config = dict(
    hidden_act='geglu',
    norm_place='pre',
    norm_eps=1e-05,
    bias='none',
    init_std_o=0.00388,
    optimizer='adamw',
    max_seq_len=1024,
    dataset='wikipedia_en',
)
MLP neurons of a small language model. Each row is named by its layer, matrix (gate and up: input weights; down: output weights) and neuron, and shows model dimensions 32-287. Each number is 128 + 24 x the weight over its row's rms, rounded and kept within 0 to 255. Numbers have three digits each. A neuron's up and down rows have the sign that makes its largest values positive.
After each neuron's rows, "fires on" lists the tokens most often at its 100 highest values on Wikipedia text that the model never trained on.

L2.gate573:121104111129118162142122123140148127113080142147098170086099140109124178099101133128094112159128158109136144090136147121101125097117083149133135130078162159118116131131117184143137113130131106092116098153147146132135144131126105123132093149150097085117161124092127158115133169160131141153163089125153091126125133107094110143100147168180126129130115059139113104067111135121137085105091138170182104129133180149128129132113110096126140118113147160147146117153121122156099159136145126136117097153127129103125161170144089135076138121135151178132153095123091125157150115166103101145144142149130104159197120080166115138180147169152187090104126139138120101129124144118108138136137143186140114145194121133117127121138108133114092166117118132142118141142146177107173109113121172
L2.up573:096118161142111175142117133153108110123124141174138126132097093127073118146154122127115136141156178086145157095103116135134123067097086119125139144068144110052113118129139146155141126148123093100152108114164126125114131134124131146157078160099145122121125153138182124094180132150104123123143150148135115132131118167089096135075135136121151079126120148129122120112153113134132073134133158144152134142121123110080169120087118135153139118112119124177134125120128176154147133137077143098124163119133117097119129190106117142146090114110133173108164084159127162124136107175136121126149147148174149159143157108133136129179097152140139104138126139141095110133119174147096126107143142120162156122160101138107132123135114107112096120153118132170147118163134168127132103150122125
L2.down573:143090138071174104112137149150091133158121113184128087154134128116175119143086141125134135081130112101169161114089139170141128143153113100121137165151125123121134135158131098100095136120108105154122132120110099144103120162151139179127126116134169159149104120141136119126152120101121084151110196135119185141148127157139111128127099135122148099123162135109127155144148156118109145154111137135108121097146112094136144112095122115147144130109138143173086150118151133126117118120159125146134149084109125122117124118188157131206113129125100082129088163104165099122098138112140142124140139125163150114114138117113115153111103121110079099158123094137129117129130113134105120126124142082094094107097128123161100113097158122154144120115145122161152109113071115135068135126112116
fires on: " children", " men", " locations", " women", " positions", " students"

L6.gate305:128114115139150123131105168126142132146117145171139172117150145100133120121073137120118141131125082139098189081103123126083104103131070122120149135117145129152127132121096123120115126104177166095106111142135113134141112150108099119135151062147108111112150113127161124104127115124122174118124107124109150165112123122139097126082097137110117126124106108132129130085121174117125152141121121143111179139118150133110125165141108095149164113155114161144163085133154138106091138169161149120129104133122129141113149165167138128123138139143121156111187116130138127156120068153149112187101126119110108135176165101073140131126164126117142119132162090127117149152160159141118140149147065122117179126154121145138103161150114134098155150082107112160115159150161156078178118110131152
L6.up305:099091063134127116110139146140137113126102144152155131122152139096154163091109113130128121145151113119127125132105121148098156109111122111129133159120142094150126138141084147130107144134140126094122122163110142142203158160113107101167152119149132171165092143145098101155158103106112137125117145139122125131104104119147104137152084148142126148117146132139122104103136168155147145112123133081113132112067099144123131151108147111164119111123152116105123105128145147128120119185145117095161136121153161182091132175154104124145133124128135142085160130137122134156120068126099120120119128098161132117144142132081160131133118107130119135109134127115149193095141158112077118155127056099129143110141108149143102132133087157094124130079107099121123179129159136153140131128099153
L6.down305:126090132118057123118121127149133123104147130093105154131110095100107159104166130154124094104166149125177083136131132118152125140054162154112141114110100112153128129170135119130136144149153116122130132124116148121138122117110141124117114128121088124129130142167110169129127105117131095114134163102115106157172083098133155137110161101100110161109151131171108101146101107136136139097112086112096127161120101131150131142116130147143076118086153147116090120122131144173154142197125122144194129118110087150153128139128156146148145108141125135136129109123099101113134138099109125127174140123150175107162143160138153068181100151102124198114109129140109111071089067144100124132142105117144097106145119121126075118155123178128130141132182130132128147118114167111090122144125148
fires on: " to"

L7.gate437:137151125146154180152135161116177101096091106165098130099134137089147152126110151155119126105153167122140158135144131152112102129113133100163122112137110136117082136128164133152113082145138141136144137154135115117134153119145117188100098148121132151135127098123141147171110127170132119160174119110115130117118095083125165162120148155118141173105120093122116098126120129138130115111121158091110165115137158144108085133146101142143138088156101134161177109166152093126117147128110102122102114121123121124139132133151122118085131111153105111124107131112087103150115121122106130146126105106105095144133127128125134108105120179113078142177097172137111130136180104105126124131116125197179111104149139094131128114122127154108170152108098198185080169163137178119172128090144135
L7.up437:166136114124142165119138167123173082069101099160104102118140128081106156134142161135144148081171143105157140119147131173106110146109145098136126103124090137102074131104162117122118117144156172132150154132134118142103143111149128160087102140098136165152125120119141130146111132167103127123160125116126133099132084094159120160128149167121169193083125125119129111141141141111104123114126139115104144079133129133113090125124113155129145094135089101173158153133116110108091144147104114134099123120121135132153111115125152109108124128137113114122093106099081098156108138138134148146117122119138087140128111140144128092083100172111071142161111152124101152108162095079132146105101114184174120109150140092135133106115130170124186132121092180168072169162101134128153141126147143
L7.down437:141122109132104156128123134131144123095115117155091122132111121112089143103184121126106129127125121147162136117150156118097111128129154110121103107151097135125105164140137107138132108143133129122148164106146120145132124120136134144125107118076140183166122121147109138122134155117097119109076136092120151121121115087152139157182108153129162166105123183135119104120146150121128116120145139089101135139104131164129074132111081123123147074121112105161165120117125112135117140118078131097110236100154096132125121121116140120132086155136093091088132102092106110131110109142145126134122117125134103113088149152099135104095113118127141255127102132132107117125141110108100145109108133187139117098126141128122179142133164120131172160132082178157093135142112136110149123100118120
fires on: ".", "\n", " |"

L2.gate443:101153096085101111118159096157128115077173147146107105137103112092151139132138158154129098125115116116110137148109169191137119134122125139090105214122120141143066070149117116155108132143078175162127151158116141119075106138101105103164156145133079083124129125130099096103112127121140143102132133124120141144120116138138157136124148075114102157130151099088111090103119124129109100139103107167185116119118101134097103136121137128144135150119068121106118127120125130145144145140118147114155142119100150092138131106146139134124110116134116126121140086142144096123143172118134096115075160099161133166135119135109067134116099166155138112126109187112141134123149161125097096127162141110140138139128130149090127091098084118105109124098166115117131100124101145114120133097134118
L2.up443:122124119137105093158121122137117140152166097136120135141098153130096107079146130149116146117134076113128085175142127105141111099112155135136136150146120111138098080134132117189100133113162099135113137167109164111106089130144117143126127164135112075116138145123149124129132103128120138107142145094146117141160135127083121189120148104129108137126133129111167145110086131110143116099173171124152070148119141142139112079175132127137138139125089157084135092161155133124155097107139105142138124131102123140147091085120151175157129161193070133141168163175138102106114119109159160132102132119131168096113160119163144145128125087110120116132120200090173114130123112118111133153158176139125135189111120145116099107141090150102124146128133151119148095144142138174124126117139103
L2.down443:127119109141208176133113100117137118134109154108128152095124116125128124128117137139118146122176137130111131097174141065064131129122169114162138097090147134147197194101101152073152117118139146129125081071141091146136123122131131186130120119120200165104136134149149135128128135142138091159131113149143106096127115142119126122153126164122148125146115139191127136169108118100142122120102135095120110104135105097096118129074088081125127118145177105157126133097125125088107132158134126107111119145125151134103137153113095108112117137086176115133147112129085120105136097148114122128129131106095100114103136121135156108100124111127134202139149109107107100127080132118139127126150111140120126051105165122117171119099191119135122117129113150127142190134141121125157116122102157
fires on: " about", " history", "son", " World", " Juan"

L7.gate64:118122106104156122157093131140117120107146163140137096144144120121113117125103140119116141156125174113151088106103155130117099106130138127098141109136123149137168174125087135172105116135135133104141141161097105122120123162109127192138144145116171136119143120134128128150139101172190148137083096158136114133132189144140119152098094150100135153133148139128124140124122162110132121165111165131165131135124132111154097154139115141135132140133089128128109101142134128126118136162137098120143100110174147123106110188138125143091130156173130112119147091141112140160148118155146097190107187095103141136154112124159088157100206087122117125142156099146116163098112165118106139102163111147111135145123104169133083124134136090087187151090145153144122155165093155148128146134116174
L7.up64:126115112105143112141129105133128128104137158130119090144114163168111090116161120110153117153142179083117110125117118119133121119160160133111119159167142141119099125145121134123071081125153116120099136157109117148175151138118127126117103138122138074150125157148104093144134127119179105127122158144116087124089130162120138143130085182117077130111132118099099146167138158137127135146148131163135149153133097142155145109135097158133107140147086105128118140162110110136225104146096146105115140131186162172128093121193110134125100124108151146102155098151144150139125119123135084102117164092159140124140089139162144170102134126141084138139132117161135158134141163113129133120169111167117147159079091146132130095174125152109152114102097148109162099134106096140134146110135099
L7.down64:151129149144134118118108096111149159123156119161119127079102143163145138133102142140149116141137116159135116105210080138126132110159149125118107118158151103131113093164137100100084131134153133199131139146140174152123122148084142168119100127121137134131120123144153095121126151101074164168141139094131115129082143133129110158128139125120125143140116126143113163119099088141135114146131150149145144176107224137139121135140157128129110129090144146105144145140125105128138136133163118107101141131165080123158114123119158106140113131099126180139117130129135099112128119124111172125125089111096156133135151154089171125106125101105111171119153128170127078126090121161143152139084098113119122085135115131115121129150131129140129122120124163207148088111090161108146132140104163
fires on: " to"

L2.gate496:149118145112136155148146146119100080083164145095137113123114158113132137103125122106110139180112128153128125138106120110132078135067140136106095126116096135097129108120112118141080093109110146149157117151125212165126145160106110166130118123154122093167126102118150146099143123141105113095147120112156112150151125170149123106128142114103104151157152104133132128129143167107121137141144166167144110148161178099145121186081152135163107117110085139133092104142161108095149157134132117095107091143165141154135100120136147115127157134131098159119123121129093136138130132124144113143153118159132104154113138130082117148122069111160102138082148124091151085123139105112175123131117087126104108136092192073106170136121132140141149157142132104101127160110135133101149111130139151
L2.up496:148104109114120169137119138123085177112150134151162150141134125129105089124113119123170092089139131076150099133144106113133143162147165144113106089145134120165138128153095075132147102122140114125174100094132124108145073142130127125151113142108132108150138097125099098096140127120146135114130132062116123125122128128093160120096171115137135109110123162151108136073116129140119098178133126148162120160116158132154117096131129099131181153135087121092126116136164149109117145135158143140133134078080102134119123083159098144155142168138132168125068120155104103158130126123141126119137115099138167133142087127180108151119139107153122133095147115142153133110120091130116135123119152114129114172101118119112120150115127117155128121101106137164125147206163188126135104180162089
L2.down496:080142134166153109118099139177194160099116103167149112107095122150120103087129106154146107145140123116121126106142110107116149093167124122169133125144149125142131120130129151157136119148115111090110135108072085127124123093175152114158125126095156118095134163132131120138120123129112123129081108126080105083166145110133131176130121144144156112109146123117087096147105070118154153143152080068149147079121107139118091116167137107151131166161185119151153162118131153177085133094117144115128176127149144142140121126113091129120147122118112120103169134091113135091127090112078123178139135141153175093141106134112135100154135139118161160159072135142137142120156126142095126135151170128145125137146090172130093148138126152119120088143124137177128126108124080139127147144118124
fires on: " her", "son", "ina"

L2.gate21:119154122143095136132133134134149122139120095112115095135121118111130102150163136140123133133082124124134119120107103155130139124120109105094105117114144141136075119159092101130128156106115106098096093105120093144139120128098108168141127143095130123148134107105095150151118124110167098100180114132103123147123098120121121140090163160102105049121137121124132150136115089137149060133116136096143151110101119138099145141066145099134140186162128117137137122093151063112105127135106090120105159137189137154145105149113126148125105138143131133133157142129094135105111132065158084096147157096128161148118143113112097131165126117129142141167153100089102122099156135159166097126134068152179146160116118105128145122076159103134180087119169138115144123149105130142091118133103134
L2.up21:118127103153141143125120119140117114151069095113135094163146128093137128100152110159142134109100114114168134114142131157107091097157144125108147132100121148188106172154131130141087149122123140113141100100096131116118129121125190132113134123112134135088158160081142134119096141132158122147113115149081102156108119143128178151108140155113123142115102123116103095119190125132097119158082193085114130102138106144109143124154126136168221183162127114124107093152141137148134120147112077106096098117130131070114107115114153121132139123151138134148092155122092116111119140107149118125104135152124134110142147119140113139115133092105139139124131124125165171113154142126143114123117081134129124149136095130110104097143114124113148174122152166110151116109155056145169099131104169
L2.down21:133108120151110112129112108094165152108169159145143174111130140136147135122113090100094136130122145136084160158104109095145153126111155138115102115154116122093111115098118126137152099120156094133138160130141141171136094137098082146170102116145108120130118082161129113147159166116104125109124103120142203112130171130163136138120151130135129148152149135130105147158051152102135130095158080180114139165156173096134112148112158114117093068121130119083142152135137132121122109107171160179126149146122109166120175157136091124131112129102132136124171142135161142159183126137100100165165145108102143142115141138129197151124163130133152107150140130137084089131135106164105102149100129157147167108134162112134120151096127137126106093138130114127155148151114148117124125149123105
fires on: "ist", "ism", " trade", "–18", "-19", "–19"

L6.gate267:131093152106120133140133123139139135118119121167141093114172101138148131153080121151154122124127173124125145117069139142077090096116134137127165134167143138151161103138132136112105061172104130103069082172124128126136106134127100132118126150106114123174095110107174092125109109109141104163124145097071104137070116142172109137128152140088124125084132122118109081072149152125128097162111163123109149118120129155134144169137134110137121118170113144091131101115155148100150129145119111093134121135148168138162129113155119153112156127130143122121177140134129156135149139110105118109121107111132136152168138113059142155112106084149116097178112126147106166107145093144096131153140109166128147116132087144099108141149098146105113105104101193157124134188160125128113135110147120
L6.up267:141096123114112107106098194099139132121110084172156138139163098128126162118124138119157128208144117096107154132121115125109125143142120096152104150110178120132109129127099059081165139099129168130121126126165122117146124129138113151128100118106169137137096131160109139130118135158162133132135163129152179119105090127137135150096101139140116146125077117102119098133130166120118141138149107104116151144134125094164144166141140095140115117118155125140140114134094103145145119136115133110102104113125128139146146142118141190179155113130108162114124099139139170116073066159139119119101120131125118139140107166094105129111125097078168133179176111117131104145134104183145138096132052174130127146127151133106137124125156151134131121109135092095079096108167117137129126090125178
L6.down267:142078130111112076129128083099128145149131127154144153094096106089124145138134144135121121131109136104124128158131127117109175138113136132155130115109106110156131138169076167153112144085127118165166138115148123150124103116128138137162120129104113143144132145126108117098128126099126095128150106131141080138144112126137091137151153126136148131124142119157137129120100153140114129153070096148153126136135134189126120131124102138150185133084160099134148091120118138117154088160168145172097101054108115168140177125121129128146168140100092120118134114126113118177065156118089182110151099124098134105139126131153164156151135102141140106125137134137137116087123107132152082119111128118126081115102120093147093136113137136144141103119120105165134096120134143174131112141133132
fires on: " with", " to", " also", " place", " date"

L2.gate638:164118128142139170111127117108141125092099139178154113132117124142124151130124122123141185130119119101129122176133092104149155146111128124161114105100139128112122123107100118163153119116143101087162183112151130136132120126101136129118076104145119131181133130107165129106141148120144092133112114119193134108080091128189107144124111128184111151120107119151171134111182142100128103130144160129115076135103112132186144139139180148121151138136122106132107194126148108117112096170094112135123127093133134129145101116104111142136143158098131153114111140122118120139140100115081147151117157168114138134131077135163162124117162137150096135111170135151124143119106093132140134119137119113118118128129126126110140145138067135131059138129106114121151128111156137144144125145118165
L2.up638:094169164102163109151138111165128117154151085129146099160139098116140114152107118112142127156125142087140120110134126113118140172149161103134095055135111131137105115147110118134103141121146131174088136150136114173107175097094140149096137141108194154121120114123136114133146095140140117134140113098120113109128180148142137077128116168105125136144139088117154084091085131157147149132107111131114118111154104128055121122154127158142100151121102112148174154121142145130161169137147111115161122160100149139141129159129166144147149116173140098119122103092138095124146132098143087117122118138095120119107120132093136105140092132129114112113129131101152132108154152155094088161102136105182124090095140131109141098123140115111151058122158151122108121145116144140136165158162138
L2.down638:142110121143119146107117136107141102105082144149138135133121160120112105136112129088123128086120136092139150159127115081158179148100114133115132121104176151124167107101090084109170144153131128088148160101131098126147141132111128119121126076158114121129125110151126147128131154119167105094140091152128102140130131126208092101076104126135097118134111141147177112072167133081139097120103162137118104156109138125181145136102146143157160133161113121080142138146098131095123086134074145168139103128132116159157102100117104159117157163070098150118135135112150115098132133123102158173124144135119121114153100136177165119112151121152129105104168114177112136119103117147119156112161142112148143119169155136097140176121081128133124163113111122118158138135152122113121116124129145
fires on: " De", " Ha", "De", " Del", " ha"

L6.gate542:173098099143158155171155146096113114092129110148092155115109179111101167126153117131167100108141139154142153140127115155123150075133160093108138135103113147130101178156121106162133110160146132131134177118092139125156092157160142139140122147119134139140128137131140130143124114173101150106142119098122145111173126137178167146131114140111160208136153094136112083125130132121153107161122162122122108103110139160147082124128085122111161094155117125158133117144164133148105124117142120149127126113163138152077124142126161148153150158174099131102094138072103134161076114113129117109167095101134123148104130151147163146108113122094144107161099139128158126108118154124117174121125114155105100136124137126078115175138121169157150141148090134172114164132086111088117131097135154
L6.up542:164096150154168138116120141134164139094088113145140077105132114101117117108118142153149123138136139121117136169110103128125106083112161139147123113152089131145118124120135150095198116098154134117133118141144099075152149117158137163071097161057109131170139102094166146129144143131133129137125126118143131099127113085150118142126177133156142137114142137125129109137134174116101111119128075084093148119122118130123119169109145126132145092109126105146115136156090121128082114126129129139127128112101136098154138158119056119101156102092100125135141125096098107143065111143120104158135106111156104179142094149138144090126133171145116142145129144129091173138145117115159166123111160140162136111105143053160125129142150136105153109153067138136106102094138117128157110115147119
L6.down542:109111131111102195125146124070108082100126137154121149122124151116127196119163117124143146083135125110162121166155142104125113105122134138157128092098122156079107167119132087130135126147117130104121129109113118175130121162142127154131117118105147168128083142120108145110118133151091159139150182113141136164104104097154110133190087120103138162141124165124137105135135120126116124139094134091121139105103177151127089138117073122135125118131126115152134156149160120112129136132142085087129181053105120117130140167177106115134109151088115128104109127110099130149111089163150172117113122122102106118073181149121095139117120128104114243129091142128118145119111106084125140119129115141146121118135149141123120155118110120135150142134088105139110154130128147144145118116120125
fires on: "\n"

L3.gate547:124135126151118113145161140120130086127109132130117122133127153080154117117120121136090135079119151139147153146111133120129096099152133141135111157118138131141097152160119134144155089128096136123111108167112110092170120104144145101135126171127156152100126079128126112082110130155160150129084083151137110136127132081112133159112157177107108134148147087110112083109140103117102104091079103138125142117148099109110158125176140116139150130148136107121114143148170132161131123133165159119127107169121153159129166132130121103092129066128148117153113133136121098108176157145116132163148130177125103140157144122125128102126144127163139117131099099157098102144109131101093132192160142194164133056156160106153155141114102113084097136139197138129155136129112149121158129119168086
L3.up547:113128132136140121153135142166100099090097124154118130145118145088151108128138087110125122113110144092116134181158135159145110124119129111139102189108140108123092126170127169134175135083106126092136138148142104097182135080140153079175167157129133150096094115115145141103154145094136127142133109182151101147119109110100110156136090113141112126151107128125101131117137151127099088097119100157122108113142125110085142106106146141162165104135099062116072119122161112134130122141129163089135147130106164135135156122120122139156102089104109131130149104115146118110195135131136123132147107155145125144151148121128103129186141115170122129099084127148133078150108149149104110138151164164187128083125143113141159138095121121076127144136133108105145135115146142156134134133137100
L3.down547:104088115108071115149114128141122100105083084162105126104189140171147136125154123142116126123131133061127152160164129141129178156061115091124128152129143102109102077159134138103122120135120133077182132136150120119116127139101104133167169125155120102161108173121125154143151123117122154135147125134141116135108129141130103128130127083171100142135155150103115143164146146137147129122162147119148109144109144126117110145092130159110167067128103114119144156131101113126133166126165128090120156093117166150171109147095118151158131126146104127108151121130123143136103153108112089106140126119136125141136173089131105098179136108138141213099139134111144140104171127163138121107151106111144175160093128094103113119125144137167118108119090117138140103124155094149152138141109103
fires on: " women", " children", " Men", " Women", " Male", " Female"

L7.gate519:104166113148123108099155142127136163102111145159124184103136094120143087119112172135130131126137096135136161146117128095135076114109076102170153102103156164141142153174155144181143123149096145158115101149160106125138141134149119134144064173128105129092135100155121115166113122107098128131115105167151131121077103111088163130131211159123126155128154133133102102082119100149132137117111083106113139121120145113136126126167115127120153107140130178145136093113125137133118148127099074112088116117077094107081111127119134139117117120136121152138119141145103114097148086113084117180098112121133123128139175134097093101132156101097116124145131120117118094105163136124110142123160141182175116116163145110107151114167110128074127150143147138114101130168144111121121160127153126
L7.up519:102110114124125144128149149161128098121129127138132136122131204137125117148161142124131131114157129115118132131147115139107107130165083143115151115122151120142089136125144180140145118174142134129114154167101163164090175138112087153117132137168124119124136122112116128072143174132161122121100123125178180172158124100101151148114162124157166161162122118125081138148082119106173125117102142135130162129136121130144142185166109114105075138129130115126110126153088171106121078094148141132086078109145089131140120154121116137117154119123132133147146123111125122132108124124143125146107122182109174106107130097140132117148171139161144111076152136124108079078162133143116121189108119138126143159113123126112119153167129105157121144147165140109123132107111105103105148188138113
L7.down519:113089116140123124145188130136128131151138112167105106125136118145140121123167097102174166133113163157093146141101159123167101144104140118104123126131133150151115094145160145137114131134118107131120103108112169159161108121159121157133106136124125149161137084137138136140106099133163127131180130138146118138104104117080122140157139113091092164126111127151166119084159137161132188131181125093114132120109143129124099119108131148164128146161143134137159116123131143136129130110157088093156102100138075140113121125088111147152104106157120139147157100145129203141149118185132089087122114133161078162124153156109169128113145135110087137138170121118112136096121130116124112129082145138135147111146092106132128111167113138175146123171144138154116141174110133112099134169120170
fires on: " |", " 1", " 2", " 5", " 4"

L2.gate504:125115154100111103146160153140152127142127098155124129133122112153137112142165152117110133154070097113139102127129117116129103110112141124086133125162149108149117140118135139116108117170134145136094116097104131110121141103114100111138115148113160129143128141083131110118108125137125099122091117141123129112115120107116100146133104162110171092117136115092179141088081164128120149091068084102165136133115149145131138112122126090133132133141111156086130124119103141120132128097105124119144115108108067114152154166115105175118111151162085133131148111137121153155112141131110124113116148117135153133141182152168119127103151147126171128149145108137158095067103135198104139152168116133135108162131095134112111155115155125132165091161134153089107121163175153109108103175107165
L2.up504:122150150126160141099149095090091091130146107130128155171125131132178132101136129138117134164143137136153174130110145178115126105104122121104172126127134139135123128161144121097137143140130199114134108151103091108153149167154148151136120121130112137130072118134153140154164160158138088141133137160134117132168130140128107125111087166131138119124123131141143151141112124132110160122099120133099096096118109117121126148140103071137140092115137130109137082165142107124124164137116142125127103127071160091140132153164122105165133158095120136132070133127100170124110122129124148133165112103118124117123133146178111129127122112131143107140126107119174150121115092121130188100140161088135109130103156141102114102154140155088189163120114150143095148137089202141107136140076157
L2.down504:164091116118113110151104166152167149142144157130113086140124138131080102132110113147125143097114108162131123107144115070152140133154122152126047113118136111115130125108121135145111111108137091140140129080147169157107099140071125120139136150151147113131166128130082118112117097099096157110083131104090151116094135131167140129134177109118097100122123156115114126095137127116145090109132138149165143129134121103117128118141154180113084153124116093131109170090104147132105069106153087121130149087167117146090137131115151139067125121167163115127174122177129079094118131122136096146130137156117150143167118118110155138150140123110107122114137150144107102138125147148128091146120092157133106121149110141149154126086111117145089112136152115122139102118165082104161129130159111
fires on: "ner", "ism", " 2017,", "ist", "won"

L9.gate428:111148136121117104154119139134168116097150152085109138151160175121149104111099109128074136139136129141151121135125157097128134122105096132154092136129095161128165108069125135111167117144097070101152153128168162144128140121104150125146162134124134103159141123144161206106124139144139139122126084108141116082130131146141131134147128101162101130140140119140126099066103120143139098116114147184120096120114117126105131165145135112108095109087124110175085126155148123087097089109137148065140163165130167142135133129118128135130129156133093128123127099133119142136149108103187079139176109125135143156113112135127149111124140102149127122119129083083149137131137123133126147144155136171148095109123133120108176141116155106121120123125164178127174136148139153148159099149109098
L9.up428:131137108132166113059164141100106123113142126146123147122122128104161130154155094115142084095125128122166137157098116164136137102133159098145110135156112089142067101121113114121135152142135108113089082081123185122086118074140164135176145132151146127116154136152113142141191117160134161082133135115130125113183075137089162125150111103130137160118081104143112122081168101114138126137104094119139125097084114119125120094156110106130157133140153110127104134109157113106138142116144135090125117168076147118106164142122125126118106164109105153123110086146117115114077173115144132142117074115131092096136138122111115154143111108148140127126183108093143131163134107111106126129147141116118123167123121110130117143102131132143124134103146109141172106146097101085140107158089116
L9.down428:115142157152104137079116120118120127127104147143139082117090116158175145161175161159121135141120133123118154135115125145154140140130103163165118155143139153109111188129099104142143113136142136089170108158150153152131107145129136150100096120102141120170127111144053110103129103095118150122096120134113107145137161116151127161112109121161116113142150154107132187155134144167160147114118142130193104090149117146151119132106179146135105090108143125079167132144140116121131116119091117172131111125122179109087123148127118119122144099108133112139142141149190144105080177179133120145172151135101134141137124118114103151115118094134132135183100122151178104121164135132108135131124122081122159112077116103135125099151148130154155091134104121166164091086102123163145083130154161
fires on: " her", " women", " she", " Women", " Barbara"

L11.gate324:106124110124135118201138143095109107108128090085109126111152147101124096151103094149095110162094107142141098125113094113085140120115141121140115112120084118174121116100132145128085113113082084109127145139113155130155179137134129154140131138134082127135150135173159164123156159158109126098114095163132131088114130110111146198105130108150119172118134120110124153067133155117134138108114132144097105137142167080123133165145088121090148144120129141154108145135168130145132137152163107072148117140133129103125128096131105141138125135125146127111110107115120135132101127096150100095158141143132083140093145128139108167143153155143129111110174103078165167131105122122109143182132163139119123113135142100101126152144143125080160130080147133146128133138126137140154107147127085
L11.up324:120118135112139138155174155079136121105131119095124170107119136108099098134119101097108115114113125145108091106086112122122114129164126138130114095158081131178098133116109131119071139131077086147140111095150163124101160101154158116130149109129088135133123080139119141117162132151118171108132086165130099092122130124129152146119101099130120176136138120121091148116136181111149120128124139177080099135150164104125106114146073101071139131151147134167096175125159118111156148155163133090166126152126150103125096075124122137141103149120159136081124115103137131149103117103153087118165142125140074125133122143107137143142163177153146122096158106093158171158118103131118133150135093129111144130109128134121127131144142147099163122092147125160168141141120120108161118145091118
L11.down324:110136104148111131087080096165147122120156157152138145124124099177141178116134139120167150089119149102128151127168154143158148149135131175129143150149171144093125143160128095111161112136164169114134115123140101123119082118135071105088120111128155132145110131120118115140099115118141112154110136099122113173107128105153095114143132164122106128148160114132144133149101111145129138147151123095133129084111154148124145124108149122176106089141123111089163086124053105119118131114085125160115125120095119118126121148136150122135166103124114115130111157143131144127126160156113189144107114142104168135151107131115157109096093118113110164156097155163090115114151163145141102124149124129154132115141124117133089090111110119162115094146115141097099121103161092125103156079144186
fires on: " she", " She", " women", " her", " Women", " married"

L7.gate423:082098149158127128126107115126150129157087118127151151158135124149179129070112168154141132140158154115117117152149158125092061114119140150121128140113184108103098132133137141143132156152140138119143155149145120090148103142129112127092156108126103123097124134142078127140102134144116086139126114090155140130088147122147141089167138162106143112117151107135101132105139108104107111130121157137156162136136090095153125126129108105062093094088118139187103154100127143118139110104129114107106103118140133137154155118108151132066119080177165129122148122090098158121128102128100065136120125103141114102107128131119129133136162166073146135130142105129115145127129158165089139122122121115125105121149101084130108120106099164159180136126136118162111137140104152131124152130144154
L7.up423:142094134121096117113123136105096185142144092121131138135134122144125068122155147106129088147075137130111130093154144149135116152101102115107113165136115102110110164110144092145167095120124127120122134147093192137085136104169120199157110128118146131070096131135151179143169136126112147088103122150119144100147134143108109155099125162117134142138111129115147121130100098136138147102114078063151154123169130112146106149113113107115124093155201200148101132105113168132113118107099113125103161119148073162089140139127125137153113156105164125120146108129119143129106148127175148112166101160104129103143125096133097095147139133146108125158130125102147139096157137153096122133115121136138146109130148196117112121157141156100104114151159124106155139132156125114119119129132094
L7.down423:119148105169151155118145101122137081152117139131102132109133081100124145134144147146124099139119147124133140168112133168136146108117156161124133129100143142146145110112076149091124142119132103108153111123118158129162121123118150154084161112127136123148109150149143106139126159107116155154131134163164081142111126178122102143135137150090151157114181136162138123133165133103127129123120166142146084110105108131145121131138097150130127116130154083150125127132213094126102117094171145116132132101125179130148099126112086146143138144112137145138081148113111170092117076134114131138103101102156084166122145127133106120131130133085139124193132078141125122089134140138101143101119138133089119101110140143152136125155124124132163142141133103109131138095089108132123132181148156
fires on: " |", ".", " 2", " to", "ly", ","

L7.gate229:121170135118114186150146157109152132112071100182084119130125130099114144118127127144154149127144122112134158133132130136142100124126128121120108093139089123113068152133135109127140093103120163126157138135116139108119121108153099149122108125115153133134125098138117145151129124177110110114141121105115123142121063088128106140118115127105173144098111099149128111085111112105114133107120146111117146133136097165117099170139118128128158098142071122162164099146161096097095143138106106129107077089103110140137145125138137116121176144160100108089114129070083118133093142118129131183143152124109070123141143143130121077107120164091127108141117177130123117121203116089107149116119133193182127090133131124115123120148121124128192150141110174165107177138096140139168136126167161
L7.up229:157143119108119165122133118085160110087075086141089141110137145087115148116114139140147110127115160118131132127132123132129099151129128116136103124157146123086067140108169109133137113138162136106147165142128119079119140116159114171107111131113139157162114127123155139146127122179150114147129115084116135140142082069152080161140122133122132177115133124122147105109117122100110072114120104133133154141146140157144100142117134133124143090143102113158137143127135113114120154110085131167122131106086105141151114123112131132117149135153062107094132121103093111151127150097120150178152135115130091152117133128120113108084101172118098127151114174120100128107181086105111140104104154186212128148124136121096108108094129103111178116121115147162110180126111142123183098151176128
L7.down229:148118117132141100136133141109146112096133105156153096130135128123107122114214127124138155115141132140149125119171123110116094113127150117130110124134127167134100178167156103121122120145131130129149157119105121105117126138155152142126064132090130179161127115113123153122143106110147121122106160115097157111126128076140135161127119131123156144107149157149123100126121136136135082136122161098116125115131137166126119132136125116140159068099118136144151141132122091139143134091070109133139245124120113133134130131115136135141126151126118080086123135091066131133132119139148113155149118139099118112092114116138092124083126133121132255159105162105114117106157098116117153120129153177155135118122121119120128138132132149081153141137113160144119146163141161137129119145138098
fires on: ".", "\n", "==", " |", ","